{"hidden_act": "geglu", "init": "normal", "final_lr_fraction": 0.0, "train_tokens": 911000000}
MLP neurons of a small language model. Each row is named by its layer, matrix (gate and up: input weights) and neuron, and shows model dimensions 112-175. Each number is 128 + 24 x the weight over its row's rms, rounded and kept within 0 to 255. A neuron's up and down rows have the sign that makes its largest values positive.
Before each neuron's rows, "fires on" lists the tokens most often at its 100 highest values on Wikipedia text that the model never trained on.

fires on: " |", " R", " SR", " Dae", "V"
L2.gate980 [100 119 143 125 156 171 151 129  99  89 124 141 130 127 103 122 159 154 105  79  93 114 130 194 126 136 111 119 110 172 150 154 140 129 178 116 123 127 115 171 152 117 140 130 125 108 115 125 153 150 145 142 167 128 141 142 163 109  82 120 118 180 105 132]
L2.up980 [116 153 186 110 146 143 136 130 101  98 120 124 140 147 103 147 107 135 120 111 111 126 115 176  90 131 111  99 144 166 149 110 163 122 165 111 126 126 109 113 145 141 129 106 115 136 115 146 128 145 110 126 172 131 132 124  89  77 117 122  57 123 124 143]

fires on: " |", " from", " SR", "ig", "1%", " Republican"
L2.gate557 [125 160 126  96 171 142 138 130 106 154 122 182 106 100  94 117 155 182 178 144 113 119 118 127 136 118 108 147 142 175 121 115 121 140  89 120 110 115 131 130 149 132 136 159 120 128 122 148 179 127 163 140  99 112 127 175 128 176 143 122  92 116  89 130]
L2.up557 [124 139 157  77 133 137 175 129 131 142 129 151 136  80  66 130 121 129 153 125 126  89 156 127  85 124  88 158 124 173 126 146 137 145 132 196 145 138 146 118 147 122 141 128 136 154 104 111 125 102 146 152 117 146 124 189 119 176 107 106 133 158  84 140]

fires on: " team", " -", "}", "2,", "iya", "uan"
L2.gate195 [ 95 182 127  92 115 148 140  82 167 144 121 112  86 155 127 130 116 151 117 104 123 131 116 117 122 136 136 120 145 139 137 126 133 103 128 119 126 106 146 134 116 172  86 139 119 119 127  93 114 134 131 128 157 147 135 149 153 155 132 114 161 143 125 118]
L2.up195 [ 97 130 177 105 146 109 128  82 126 141 133 137 112 181 126  92 107 121 106 119 168 161 112 158 101 139  86 101 129 128 155 158 135 134 148 129 146 167  90 138 139 101 103 133  92 113 105  99 123 155 140 113 147 150 124 122 124 143 105 134  70 110 149 141]

fires on: " (born", " born", " 6", " 3"
L2.gate744 [118  67 131 108 154 153 157  90 147 116 129  99  91 147 165 104  95 150 112  89 171 127 123 160 129 153 167 122 160 129 134 109 142 151 148 134  86 113  98 112 189  79  61 131 117 119  97 123 146 113 103 130 144 137 132 188 119 119  86 135 111  94 137 132]
L2.up744 [ 87 147 124 155 106 143 144 125 134 127 154 132  97 132 125  83 147 152 110 104 113 135 113 174 149 124 116 120 111 140 104 118 135 153 158 100 140 123 120 130 130 133 145 112 147 152 146 154 122 160 104 199 139 119 147  94 150  85 152 142 115 131 111 119]

fires on: " second", "50", " first", "00", "and"
L2.gate22 [ 82 154 145 123 105 118 161  90  88 143  85 136 124 124 115 144 111 101 118 133 130 132 153 101 113 167  95 158 119 116 116 118 128 163 142 137  97 105 146 106 138 162 102 137 102 107  78  88  80 136  99 133 131 154 131 133  93 168 122 108 124 123 121 101]
L2.up22 [141  97 148 132 118 155 135  83 122 109 119 108 154 144  99 137 147 167 163 174 159 129  73  89 117 130 120 138 133 141 112  95 145  75 140 144 121 162 116 149 130 126 104 152 114 127  40 149 154  99  50  86 145  98 158 154 136 134 121 115 114 135 122 126]

fires on: "\\", "00", "50", "u", "pp"
L2.gate432 [123 120 177 118 121 107 105 104 122 146 129 100 156 159 145 115 138 156  84 164 164 145 168  98 123 131 113 144 111 159 138 123 108 112 142 140  64 163 118 127 113 142 119 102 132 141  99  92 154 163 116 135 143 140  95 131 140  94 144 108  88 133 172 129]
L2.up432 [109 148 139 106 146 121 143 107 106 139  73 126 116 106 104 122 145 126  80 128 122 200 157 139 110 141 107 106 114  99  96  90 106 144 117 114 129 134 137 116 136 129 150 102 101 169 156 122 193 149 114 120 135 113 153 105 122 135 134 136 138  92 122  89]

fires on: "7", "9", "4", "3", "1", "5"
L5.gate949 [140 123 108 136  97 115 116 130 139 174 123 121 164 106 159 137 131 155 174 137 129 115 127 117 117 120 133 191 131 147 116 143 127 140 107 121  92  84 120  65 121 153  90 127 128 133 127 105  73  75 130 186 136 135 123 120 135 128 132 115 147 143  87 137]
L5.up949 [101 117 101 121 168 160 130 117 108 127 122 135 107 169 106 138 145 123 128 160 130 134 166 151 115 125 120 101 109 123 129 111 168 139 124 162 110 135 121 133 141 135 140  98 139 119 156 133 134 135 201 152  90 139  98 112 169  70 107 132 140 111 113 128]

fires on: ",", " of", " to"
L2.gate1055 [ 96 102 132  96  96 132 178  96 145 124 141 131 149 103 104 112  93 132 141 147 139 111 137 142 128 132 137  94 137 178 118 140  94 113 132 149  92 114 139 127  80 117 122  92 109 122 110 122 119 129 125 130 150  83 135 128 105 100 152 115 124 122 149 145]
L2.up1055 [157 142 138 129 136 102 133 181 106  79 124  69 196 102 108 145 163  91 136 134 103 146 110 123 136 102 132  93  76 120  78  84 134 175 108 146 121 128 138 144 135 151  97 166 148  93 112 127 132 148 115 137 141 126 148  93  92 127 148 114 159 173  97 163]

fires on: " 5", " 3", " 7", " 4", " 6"
L2.gate1204 [ 93 149 171 104 140 150 170 100  80 140 128 112 110 132 137 139 161 158  75 120 163 160 119 191 165 146 149 112 133 126 120 121 123  90  95 121 152 131 121 127 168 140 151 126 123 148 110 126 148 167  92 128 148 130 105 131 114 180 137 151 134  74 119 163]
L2.up1204 [110 142 126 127 105 157 115 113  83 111 112 104 116 116 147 141 118 156 107 136 118 114 110 146 147 129 116 136 149 154 154 154 132 158 127 151  79 131  85 133 115 100 108 144 117 134 160 127 123 120 134 138 148 142 156 130 121  95 132 122 109 102 101 125]

fires on: " |", " del", " his", " their"
L2.gate54 [ 95 137 144 151 104 120  89 145 146 108 136 147 140  74 155 145 123 107 140  93  57 155 145 115 114 109 133 146 180 102 123 147 140 114  74 112 108 152  85 127 116 125 157 149 142  86 125 124 181 138 120 115 139 124 147 162 110 125  98 133 153 163 123 136]
L2.up54 [131 104 140 107 147 120 136 118 147 121 139 134 104 120 140 143 140  91 107  99 115 158 139 135 130  89 147 121 172  97 152  95 123  99 103 113 121 118 118 170  97 154 140 115 108  87 145  95 108 118 163  91 142  86 152  63 123 141  90 168 134 170 181 140]

fires on: "O", " O", " o", " \"O"
L2.gate1245 [126 136  68 120  80 157 112 135 220 112 130 113  67 111 123 144 161 125 145 123 105 156 158  87 121 123 125 142 111 152 134 131 113 144 139  93 104 128 147 110 150 127 134 137 136  66 148 129 101 138 163 117 113  50 140 141 131 101 116 100  95 178 141 115]
L2.up1245 [122 111 119 138 136 111 146 133 188 108 124 148 116 129 127 127 164 112 143 150 130 115 134 113  84 145 126 152 104 150 100 169  85 147 127 143 105 131 144 137 120 114 149 103 116 123 123 153  94 129 149 117 111 112 165 115 106  71 143  97 103 174 138 102]

fires on: " |", " Small", " Squadron", " on", ":"
L5.gate63 [168 148 124 123 107  97 152 155  94 124 133 111 124 110 132 128 124 118 132 132 153 118 135 142 139  93  96 156 112 137 136 160 135 125 133 131 118 119 146 101 114 155 134 150 111 109 124 120 141 110 127 112 119 143 132 133 115 116 114 121 125 117  88 108]
L5.up63 [166 157 116 110  59 129 132 146 145  85 114 133  57 122 105 157 149 143 166 116 111 130 121 168 133  87 147 122 145 171 105 128 142 133 110 132 114 108 121 121 110 169 121 111 114 101 150  96 119  95 137 134  81  99 104 122 115  76 110 155 124 139 124 104]

fires on: ")", "\n", ".", "),", ".)"
L2.gate1279 [110 137 115 151 133 163 145 151 166  81 140 110  74 120 117 132 160 137 132 157 150 103  95  92 159 140 141 108 113  86  83 120 127 127 115 139 103 128 133 147  92 115 100 150  91 113 125 147 138 135 172 115 134 138 122 108 129 116 144 144 148 132  91 125]
L2.up1279 [116 181 108 137 130 160 102  72 109 162 138 111 127 128  94 120 110 143 134 110 164 100 100 116 135 143 127 148 148 124 109  62 163 128  84 140 134 118 104 168 104 110 110 140 102 149 115 116 124 114 130  90 167 123 101  94 155 121 104 129 121 133 164 138]

fires on: " and", " of", "S", "===", "F"
L2.gate375 [133  96 124 123  98 165 137 148 125 101 107 132 146 104 115  88 104 132  77 123  95 156 110 100 131 113 103  79 109 171 143 148 111 124 141 130 171 116 110 150 159 100 122 119 168 145 171 118 134 176 116 150 116  91 158 107 148 130 164 211 150 107  99 158]
L2.up375 [144 126 158 115 121 127 162 140 142  88 128  94 145 125 118 109 100  94  97 153 122 119  99 115 148 135 114  93 118 118 111 124 142  63 143 121 151 149 116 141 148 133 133 120 144 140 111 107 124 148 131 124 152 151 152 160 114 121 121 158 115  80 124 163]

fires on: " |"
L5.gate244 [107 153 129 151 118 144 114 157 134 108 167 133 117 135 117 132 134 157 159 112 115 112 133 185 150 140 138  96 144  90 123 132 107  93 136 124 143  54 178 163 102 111 162 143 132 129 177 159 103 109 152  99 141 143 117 125 117 151  78 120 107 159  76 133]
L5.up244 [109 141 166 122 153 156 121  95 150 141 166 178 130  62  98 146 120 154 129 118 137 116 155 174 167 142  99 113 116 139 173 136 126  89 123 150 100 131 184 126 136 102 113 107 122 161 123 122 146 132 112 120 154 118 108 157 144 120 102 133  85 124 130 126]

fires on: " was", "\"", " on", " tells", " Title", " |"
L5.gate318 [134 163 103 120 103 120 109 122 118 134 131 115 110 113  66 129 104 117 119 148 111 119 170 124 124 153 117 139  84 103  97 146 162 107 102 124 151 138  85 101 140 116 119 134 157 119 138 105  83 119 110 109  92 149 121 128 174 121 124 123 110  90 133 135]
L5.up318 [127 130 122  86 136 187 169 158 158 112 114 127 116 155 115 122 135 116 100 136 152 176 145 117 122 122 192 122 141 133  96  78 201 151 107 120 124 128 115 117 168 142 146 140 116 117 144  92 134 116 118 163 100  90 149 173 156 107 120 166 137 105 112  98]

fires on: " the", " an"
L2.gate714 [127 153 113 102  65 130 148  84 136 154  73 104 112 131 140 178 118 146 153 139 171 142 157 155 136 120 140  79  93  92 145 140  99 117 199 156 148 119 126 128 149 153 112 143 104 122  97 102 137 119 130 122 164 147 184  83 145 189 144 143  96 113 137 131]
L2.up714 [108 128 141 107 158 119 119 147 140 137 128 132 163 102 117 152 141 108  98 150 100 120 144 139  99 160  99 186  87 112  92 126  94 125 119 111  98 139 126 135  70  73 151 124 129 114 135  71 136 115 142 130 159 140 122 134 135 132 103 162 114 110 152 134]

fires on: " the", " (V"
L2.gate1230 [155 125 161 151 115 123 117 151 119 106 131 146 144 129  93 134 136 139 132 127 136 163 105 137 129  96 144 134  67  89 150 106  42 112 185 147 158 140 156  83 123 132 100 137 130 141 133 156 129 149 133 132 134 133 171 150 146 117 173 115 109 141 115 126]
L2.up1230 [ 94  97 130 138 111 147 103 128 157 114 113 110 117 104 115 151 126 140 135  80 154 155 158 139 153 110 115 182  65 124 112 114  99 111 129 101 114 125  88 158 126 139 109 142 155 155  93 117 117 105 130 112 119 123 114 139 177 152 136 141 120 143 109  82]

fires on: " between", " which", "ing", " under", "ec", " where"
L2.gate25 [ 96 125 114 145 139 129 155 121 171  77 176 146 106 100 116 135 112 141 124 142 103 142  81 121  97 137 137 106 153 104 129 119  98 143 118 123 125 150 135  91 123 121  86 137 157  95 121 158 107 130 119 104 112  93 142 152 121 161 107 132 125 129 140 147]
L2.up25 [113  82 159 143 151  79 139 121 122 142 131 118 117 121 130 106 113 127  99 112 111 163  91 149  91 116 103 110 151 134 145 108 125 114 198 122  92 108 105 101 125  99 136 154 129 117 114 118 109 164 114  89 155  87 125  94 139 149  78 187  98 119 158 168]

fires on: " in", " on", " of"
L5.gate163 [154  73 165 113 127 108  95 110 125 137  69 138 202 126 100 140 144 135 100 141  87 169 147 128 123 120 128 152 120 143 111 181 161 143 118 133 140  94 127 137 153 121 139 146 146 140 109 131 137 178 120 143 117 155 116 141 135 151 138 140 144 119  93 118]
L5.up163 [ 76 135 128 121 106 172 118 140 141 116 134 128 103 114 155 117 128 172 121 161 106 106 131 141 145 100 105 146 161 107 105 132 120 106 149 114 121  97 107 143 160 165 161  85 158 106 122  97 115 127 161 138 130 123 148 149 156 130 134 144 142 157  87  91]

fires on: " Japanese", " where", " to", " Canadian", " his", " French"
L5.gate401 [149 128  90 106 112 118 139 179 145  91 155 131  76 133 148 169 165 105 143 135 116 125 148  79 149 123 110 155 116  96 141 146 129 128 125 133 129 136 121  63 141 132 120 135 154 161 107 132 119 100 123 108 129 101 130 140 122 153 196 124 152 126 177 111]
L5.up401 [108 127 108 133 156 150 131 127 142 108 158 152 163 130 115 120 125  98 123  70 103 115 110 124 144 162 136 132 119 139 142 149 126  95 149 145  96 123 139 153 115 129 122 162 113 105 172 106 106 131 124 131 104 135 104  95 134 168 117 130 124  97 124 106]

fires on: "ologist", " court", " police", " Police", " federal", " |"
L2.gate112 [124 131 120 138 153 152 156 145 130 143 145 136 133 102 132 133 127 129 132 111 104 131 100 126 121 133  98 207 152 179 100 134 138 142 101 121 128 131 160 130 136 148  90 148 116 124 127 155 151 120 137 176 134 134 132 128 115 151 138 139 121 130 102 129]
L2.up112 [139 150 123 115  98 108 119 143 120 136 143 103 134 198 157 111 141 110  95 146 173 120 165 164 119 110 157 125  94 111 181 141 115  88 110 143  99 112  91 110 122 113 156 149 151 139 148 116 136 121 149 142 115 119 113 201 134  93  67 107 161 113 153 126]

fires on: " |"
L2.gate1158 [103 116  89 131 122  93 152 107 100 131 116 116 127 116 158 128 177 121 100 112 126 137 146 159  88 128 114 100  69 131  79  92 121 114 118 127 158 119 155 124 144 134 120 175 157 139 107 158 137 180 142 147 132  97 127 115 143 186 131 125 120 101 134 106]
L2.up1158 [151 139 149 101 115 104 171 123 127 132 107  98 129 121 150 114 114  96  86 127 133 145 122 150  91 153 118 134 106 177  97 124  97  99 163 114 159 154 142 152 166 131 155 157 104 120 134 139 134 134 137 130 128 135 116 122 160 127 126 167 152 127 139  97]

fires on: " |", " in", " to"
L5.gate488 [151 103 101 152 157 127 107 165 102  58 144 120 118 132 177 114 164 157 118 137 124 110 150 155  84 105 143 119 119 126 139 124 134 125 127 131 178 150 122 121 126 138  96 140 149 151 154 142 150 140  98 103 169  78 121 153 111 145 114 110 163 179 111 125]
L5.up488 [119 159 140 156  96 117  93 141 107 127 177  69 104 149 129 120 108 120 123 133 114 128 159 104 102 170 148 140 113 101 153 127  99 102  74 140 139 121 141 151 160 165 141 167 138  95 190 145 102 125 142 134 140 108 123 111 130 152  79 144 153 139 138 128]

fires on: " |"
L2.gate1220 [134 131 121 125 135 104 133 164 132 129 115 106 119 174 101  89 134  99 128 172 143 131 177 124 140 111 104 141 154 146 117 113 119 113 138 171 119 112 102 134 128 110 138  94 137 139 156 128 119  99 137  62  52 138 162 144 156 140 137 108 101 144 139 112]
L2.up1220 [102 152 159  93 112 126 130 124 141 132 119 104 152 113 154 110 140 147 109 154 145  84  81 133  97 131  84  94  77  91 127 135 127 134 109 167 169 138 104 137 152 118 109 121 121 138 122 129 166 108 124 163 132 102 137 159 112 126 195 161 124 128  68 109]

fires on: " was", "\n", " later", " of"
L5.gate404 [131 148 146  97  84 128 142 132 132  84  78 150 117 109 107 163  98  79 135 166  93 113 144  86  92 118 118 101 147 183  98 168 171 160 141 136 137 110 106 127 160 141 117 131 114 105 127  86 152 112 101 112 137 146 116 125 157  95 140 149 141 128 147  88]
L5.up404 [118 111 138 148 113 102 137 132 186 160 144 107 162 136 102  99 130 125 136 111  97 187 171 135 136 164 110 150 159 138 151 168 165 171 105 184 152 163 131 133 107 117 126 158 126 193 120 145 154 127 146 126 146 148 150  90 126 151 157 166 144 154 179 142]

fires on: " |", " et", " de", ":"
L5.gate640 [ 98 114 120 155 168 119 141 124 171 127 179  99 135 134  85 151 131 132 178 148 126 125 146  98 172 130 160 162 124 157 151 171 150 116 145 110 134 107 108 154 121 125 152  71 148  88 130 156 182 126  97 157 113 129  94 122 127 134 151 102 110 107  85 145]
L5.up640 [149 122 170 161  76 186 108 132 133 181  71 141 125  94 115 136 132  63 147 154  72 157 134 111 115 160 130 120 110 153 114 182 106 137 139  74 139 129 153 132 143  91 157 168 115 130  93 125 140 103 138 119 126 114 167 177 132 135 134 134  91 115 148 124]

fires on: " F", " United", " \"F", " f", " \"f", " en"
L5.gate1104 [148 152 127 132 168 125  99 101  82 152  95 121 114 135 114 185 152 101 155 132 114 123 128 136 135 131 135 145 133 145 180 128 125 126 130 176 142 129 144 144 152 129 151 171 128  89 174 106 133 105 140 122 115 114 125  76 147 152 168  81  95 166 108 139]
L5.up1104 [104 155 116 148 157 136 163 122 128  93 129 162  80 129  92 117 156 133 157 107  65 173 145 127 124 111 126 168 107 112 142 159 104 177 113 120 117 156 102 146 114 158  93 117 111 119 108 152 122 128 109 153  99  83 187 172 104 118 138 143 120  99 142 143]

fires on: "D", " de", ":", " (L", " of", " der"
L2.gate288 [109 131 114 129  97 103 167  97 151 133  95  95 109  94 150 128 140 170 174 157 147 119  95 121  97  71 153 116  91 124  78 136 105 169 138 148 121 167  99 143 146  96 133 111 109 179 137 139  95 113 127  91  95 112 163 130 115 146  91 141 102 106  96  91]
L2.up288 [ 93 120 148 134 115 124 116 126 129 121  96 156 110  97 121 117 120 153 152 136  72 101 156  82 141  89 136 142 165 157 108 125  62 123 142 132 156 148 141  78 200 132 100 125 149  86 118 109 152 113 141 137 129 144 117 129  81 139 147 119 101 159 117 146]

fires on: " a", " his", " |", "46"
L2.gate1342 [117 112 115 123 146 112 125 129 151 140 142 112 127 119 139 110 165  86 124 166 144  90 153  89 122 119 108 123 127 144 103 105  56 138 153 117  81 136 148 150  85 143 132 151 114 168  78 136 125 122 115 132 162 157 142  88 126  84 117 150 145  98 135 125]
L2.up1342 [156 119 163 122 117 149 139  98  91 114  96 146  80 169 140 151 105 110 157 162 133 132 123 102 150 134 114 144 147 138 133 132 162 140 112 127 161 102 125  57 154 152  76 113 143 124  98 135 133  99 137 123 110 136 121 152 116 165 119  90 145 119 148 122]

fires on: " |"
L5.gate586 [149 116 103  60 122 119 122 125 180 124 120  92 159 111 127 159 149 116 151 103 108 167 164 102 101  98 122 160 131 124 128 138 109 127 103 131  99 113 144 156 129 127 125 136 108 146 103 120 118 128 132 117 127 105 134 140 126 154 104 146  97 103 136 130]
L5.up586 [135 147 140 155 137 143 116 128 132 148 158  98 124 130 122 116 110 125 174 127 134  92 147 113 168 149 149 149 109 131 151 141 136 136 128 117 141 138 144 128 135 149 164 179 142 123 153 130 141 142 126 138 118 151 160 181 156  80  66 131  93  96 152 120]

fires on: " |", " Louis", " (0)", " 94", " on", " River."
L2.gate276 [135 116 151 113 204 138 163  92 174 136 138 144 129 161 122 135 141 134  71 146 147 156 120 149 127 112 126 151 172  91 149 120 144  98 144  94 136 121 116 147 115  82  88 104 185 132 101 167 134 154 123  93 138 123 111 108 101 125 125 146 111 107 133 121]
L2.up276 [125  99 102 114 112 117 132 125 154 136 123 130 188 151 179 119 137 145 138 160 137 149 101  89 146  98  94 119 106 126  94 130 140  91 141  95 117 125 170 140 104 167 142 179 140 109 160  94 145  98 152 164 120 113 155 127 158 111 131 152 118 107  81 140]

fires on: " |"
L2.gate423 [ 82 165 144 141 150 117 123 113 135 131 122 180 137 168 108 102 154 123 154 161 121 104  69 132 115 126  91 120  81 139 136 105 131 121 117 116 121 129 135  80 130  81 125 107 128 130 104 157 126 100 118  80 136 168 156 137 111 145  86 139  82 107 101 113]
L2.up423 [128 125 130 107 122 147 116 117 131 151  99 112 186  92 133  92 126 109 129 107 118  95 152 152 120 118  97 106 117 182 103 127 166 136 126 150 113  78 142 115 131 107  89 149 151 143 103 169 171 132 128 109 205 161 109 123 131 141 135 109 101 121 175 129]

fires on: " |", "|"
L2.gate325 [132 150 146  73 130 118 148 124 125 114  62 126 121 172 112 134 112 108 124 146 164 134 144 172 132 117 119 111  94 105 119  88 118 152 100 134 147  93  99 115 162 104 120 130 150 135 108 136 139 117 137 149 114 161 162 120 133 106  98 164  80 130 119 123]
L2.up325 [106 142 129 145  89 102  92 162 148 121 110 140 171 127 128  88 169 137 179 161 160 108 158 126 131  97 117  80 175 130 111 137 126 138  94 112 169  53 140 130 142 168 166 155 123 153 145 112 173 133 109 169 149 142  91 124 147 116 132 122 107 124 111 137]

fires on: "\n"
L2.gate1337 [131 107 152 121 123  97 111 136 150 136 154 123 113 104 106 129 121  84 135 128 187  89 135 125 134 132 138 131 125 117 104 165 155 137 119 111 114 174 107 113 133 153 101 100 164 155 112 135 145 124 108 153 150 160 131 128 147 114 156 120 161 128 117 123]
L2.up1337 [122 168 128 184 130 147 125 151 126 148 149  96 105 166 149 131 126 129 168 115 116 137 141 126 129 163 120 138 117  96 124 111 157 109 104 160 106 119 140 128 135 130 109 172 130 117  96 134 167 104 108 130 144 110 100 127  72 175 123 131 128 123 174 136]

fires on: " to", " of", " |"
L2.gate132 [141 111 151  94 145 140 153 127 124 107 107 137 145 128 140 152 161 133 108 147 141 142  95 114 124 100 120  39  65 120 133 136 148 134 136 140 128 121 108 110 116  86  84  89 112 125 102 134 124 173 134 156 133 103 135 130 114 127 158 129 127 133  91  86]
L2.up132 [118 119 166 127 134 127 128 163 137 118  80 118 131 122 119 150 124 146 126 166  60 149 128 119 114 125 152 148 150 140  72  99 123 121 165 121 156 161 109 134 140 119 145 108 135 118  83 150 122 140 132 172  89 133 118 162  68 131 168 190 155 159  92 101]

fires on: " at", ",", " with", " Sw", " as"
L2.gate1323 [140 141 166  99 129  88 150 122 113 152 125 125 184 164 126 145 136 121 135 141 104 115 132 118 154 145 169  94 166 119  86 109  97 159 155 121 116 122 139 102  98 122 116 132  83 121  63 159 137 131 125 117 116  81 159 102 130  81 110 133 106  92 152 162]
L2.up1323 [143 139 106 108 121 146 146 201 140 115 125 105 194 120 144 101 152 120 129 175 159 132 135 132 125  91 168  74 152 127 124 101 111 116 135 142 118 191 157 151 112 127  92 133 138 131 140 123  99 130 149 138 167 165 125 112  85 174 109 102 149 117  91 130]

fires on: " in", " V", "k", "ivis", " this", " v"
L5.gate1050 [162 161 100 156 132 130 136 125 136 104 127 116 151 116 151 148 114 162 122 120  95 121 109 137 176 150 160 134  74 119 115  99 122 126  86  92 135 106 117 132 127 127 155 106 141 163 130 162 139 154  72  85 104 131 130 141 150 149 157 111 151 143 132 124]
L5.up1050 [ 81 132 121  93 108  94 118 126  89 112 116 134 117 145 112 117  85 143 115 125  98 122 112 130 142 139 120 121 108 156 141  99 112 110 122 102 139 161 147 133 124 137  97 147 116 124 116 127 108 136 153 148 120 131 148  90 115 148 114 145 180 151 114 122]

fires on: " |", " as", " –", "=", " -", ":"
L5.gate518 [ 88 135 118 149 138 173 143 122 150 149 153 127 135 112 126 131 139 127 146 141 121 113 141 132 153 122 119  94  90 162 122 144 101 126 132 141 139 113 103 127 128 151 182 135 114 118 129  77 167  74 121  88  91 130 148 143 156 140 197 107  99 168 102 160]
L5.up518 [146 134 127 147  79 142 136 122 182 103 100 147 109 128 125 137 126 131 101 157 120 152 145 116 132 139  91  73 114 136 131 155 133 112  97 130 127 103 141 173 133 129 126  92 133 108 143 155 130 119 132 138 128 137 159 131 120 129 132 143 106 129 121  87]

fires on: " |", " of", "ere"
L2.gate914 [156 118 123 112 147 101 116 135 163 135 161 121 136 136 127 159 158 135 132 179 149 152 152 116 100 121 146  72 170 143 164 143  84  94 172 158  55  97 167 110 137 116 144  85 150 155 159 143 104 115 143 124 126 122 132 141 110  79 135 111 120 107 139 129]
L2.up914 [ 95 123 143  91 129  88 149 131 130 145  98  99 142 139 143 141 139 148 129 156 148 121 104 154  95  91 120  97 116 165 145 124 113 165 169 143 109 102 139 114 148  90 120 116 125 147  67 108  84 171 132 123 153 134 117 100 105  74 141 165 132 121 121 158]

fires on: " to", " a", " an", " on", " for", " the"
L2.gate497 [170 122 112 140 154 121 136  96 151  86 115 128 162 113 198  98 109 139 166 166 113 151  91  84 136 120 142 105 130 155 140 122 109 109 132 127 146 133 102  84 117  99  90  78 149  97 108 140 131 140 126 143  77 163 117 128 149 128 116 146 108 170  97  98]
L2.up497 [110 139 112 158  78 124 118 144 154 101 125 124 111  67 106 161 185 131 128 165  95 157 116 116 111 143 161 133 116  91 106 132 122  86 134 114 103 113 134  86 112 143 100 110 135 133  89 106 129 155 131 132  90  98 160 158 134 100 104 156 127  93 143 118]

fires on: "\"", " United", "y\""
L5.gate253 [ 86 161 146 102 129 141 121 135 123  93 115 136 122 106 126 148 126 140 168 128 132 123 148 189 127 152 136 138 129 107 163 135 134  97 114 121 125 124 157 111 124 112 112 133  96  93 123 101 126  95 102 121 133 148 152 156 135 148 108  86 114 151 126 116]
L5.up253 [128 111 133 118 173 133 157 141 119  90 109 131 117 110 144 116  87 113 137 126 112 151 130 136  93 109 122 133 122 132  76  96 147 146  83 150 148 143 153 141 171 123 131 105 120  54 147 140 132 112 127 139 130 105 163 134 171 134 125  97  90 122 178 146]

fires on: " a"
L2.gate1177 [119  89  88 154 128  65  95 132 117 114 134 160 124 110 133  85 121 142 133 167 134  96 133 122  62 129 130 109  79 127 158 118 126 129 138 179 102 137 109 123 170 124 168 127 119 152 111 124 123 152 128 106 124 111 146 123 143  75 143 166 145  78 159 132]
L2.up1177 [193 106 152 158 141 135 122 142 138 119 125 149 112 136 132 114 190 145 117 112 158 123 121  91 114 123 140 158 130 128 138 153 195 141 119 158 129 114 104 126 116 141  67 158 154 113 115 160 153 115 116 141 118 131 143 160 125 122 157 138 115 125 120 143]

fires on: "3", "1", "5", "4", " 123"
L2.gate1199 [ 80 116 131 167 174 120 148 134 127 141 118 127 116 123 174 135 134 149 133 170 119 122 133 149 115 103 127 139 142 159 118 146 169 114 144 125 143 136 136 109 121 126 112 116 134 113  93 108  96 111 130 113 121 138 152  97 110 119 133 157 133 113  68 112]
L2.up1199 [122 126 115 136 145 138  93 123 158 136 128  88 109 135  91 162 141 124 115 156 123 126 104 165 136 144 179 126 165 144 162 123 138 153 130 112 105 135 161 134 129 124  89 135 138 163 124 136 125 138 183  91 107  80 125  62 138 129  94 117 136 132 148 170]

fires on: " |", " the", " 94", "On", " 88", "-M"
L2.gate651 [141 140  94 138 133 133 116  94 148 137 169 130 144 122  80 147 146 132 108 144 101 135 142 139 146 131  88 155 151 131 110 117 167 136 102 128 150 142 123 146 130  93 144 172 103 104 124 134 129  87 103 144  99 133 122 148 120 135 146 138 125 152  81 112]
L2.up651 [117 132 140 115 144 110 183 101 100  88 133 108 164 109 101 143 121 116  64 154 139 114 121 129 103 148  97 113 134 142 159 155 122 135 129 140 170 148 154 116 152 140 140 170 115 141 110 133 107 136 137 160 142 134 138 166 136 116 148 165 133 150  61 129]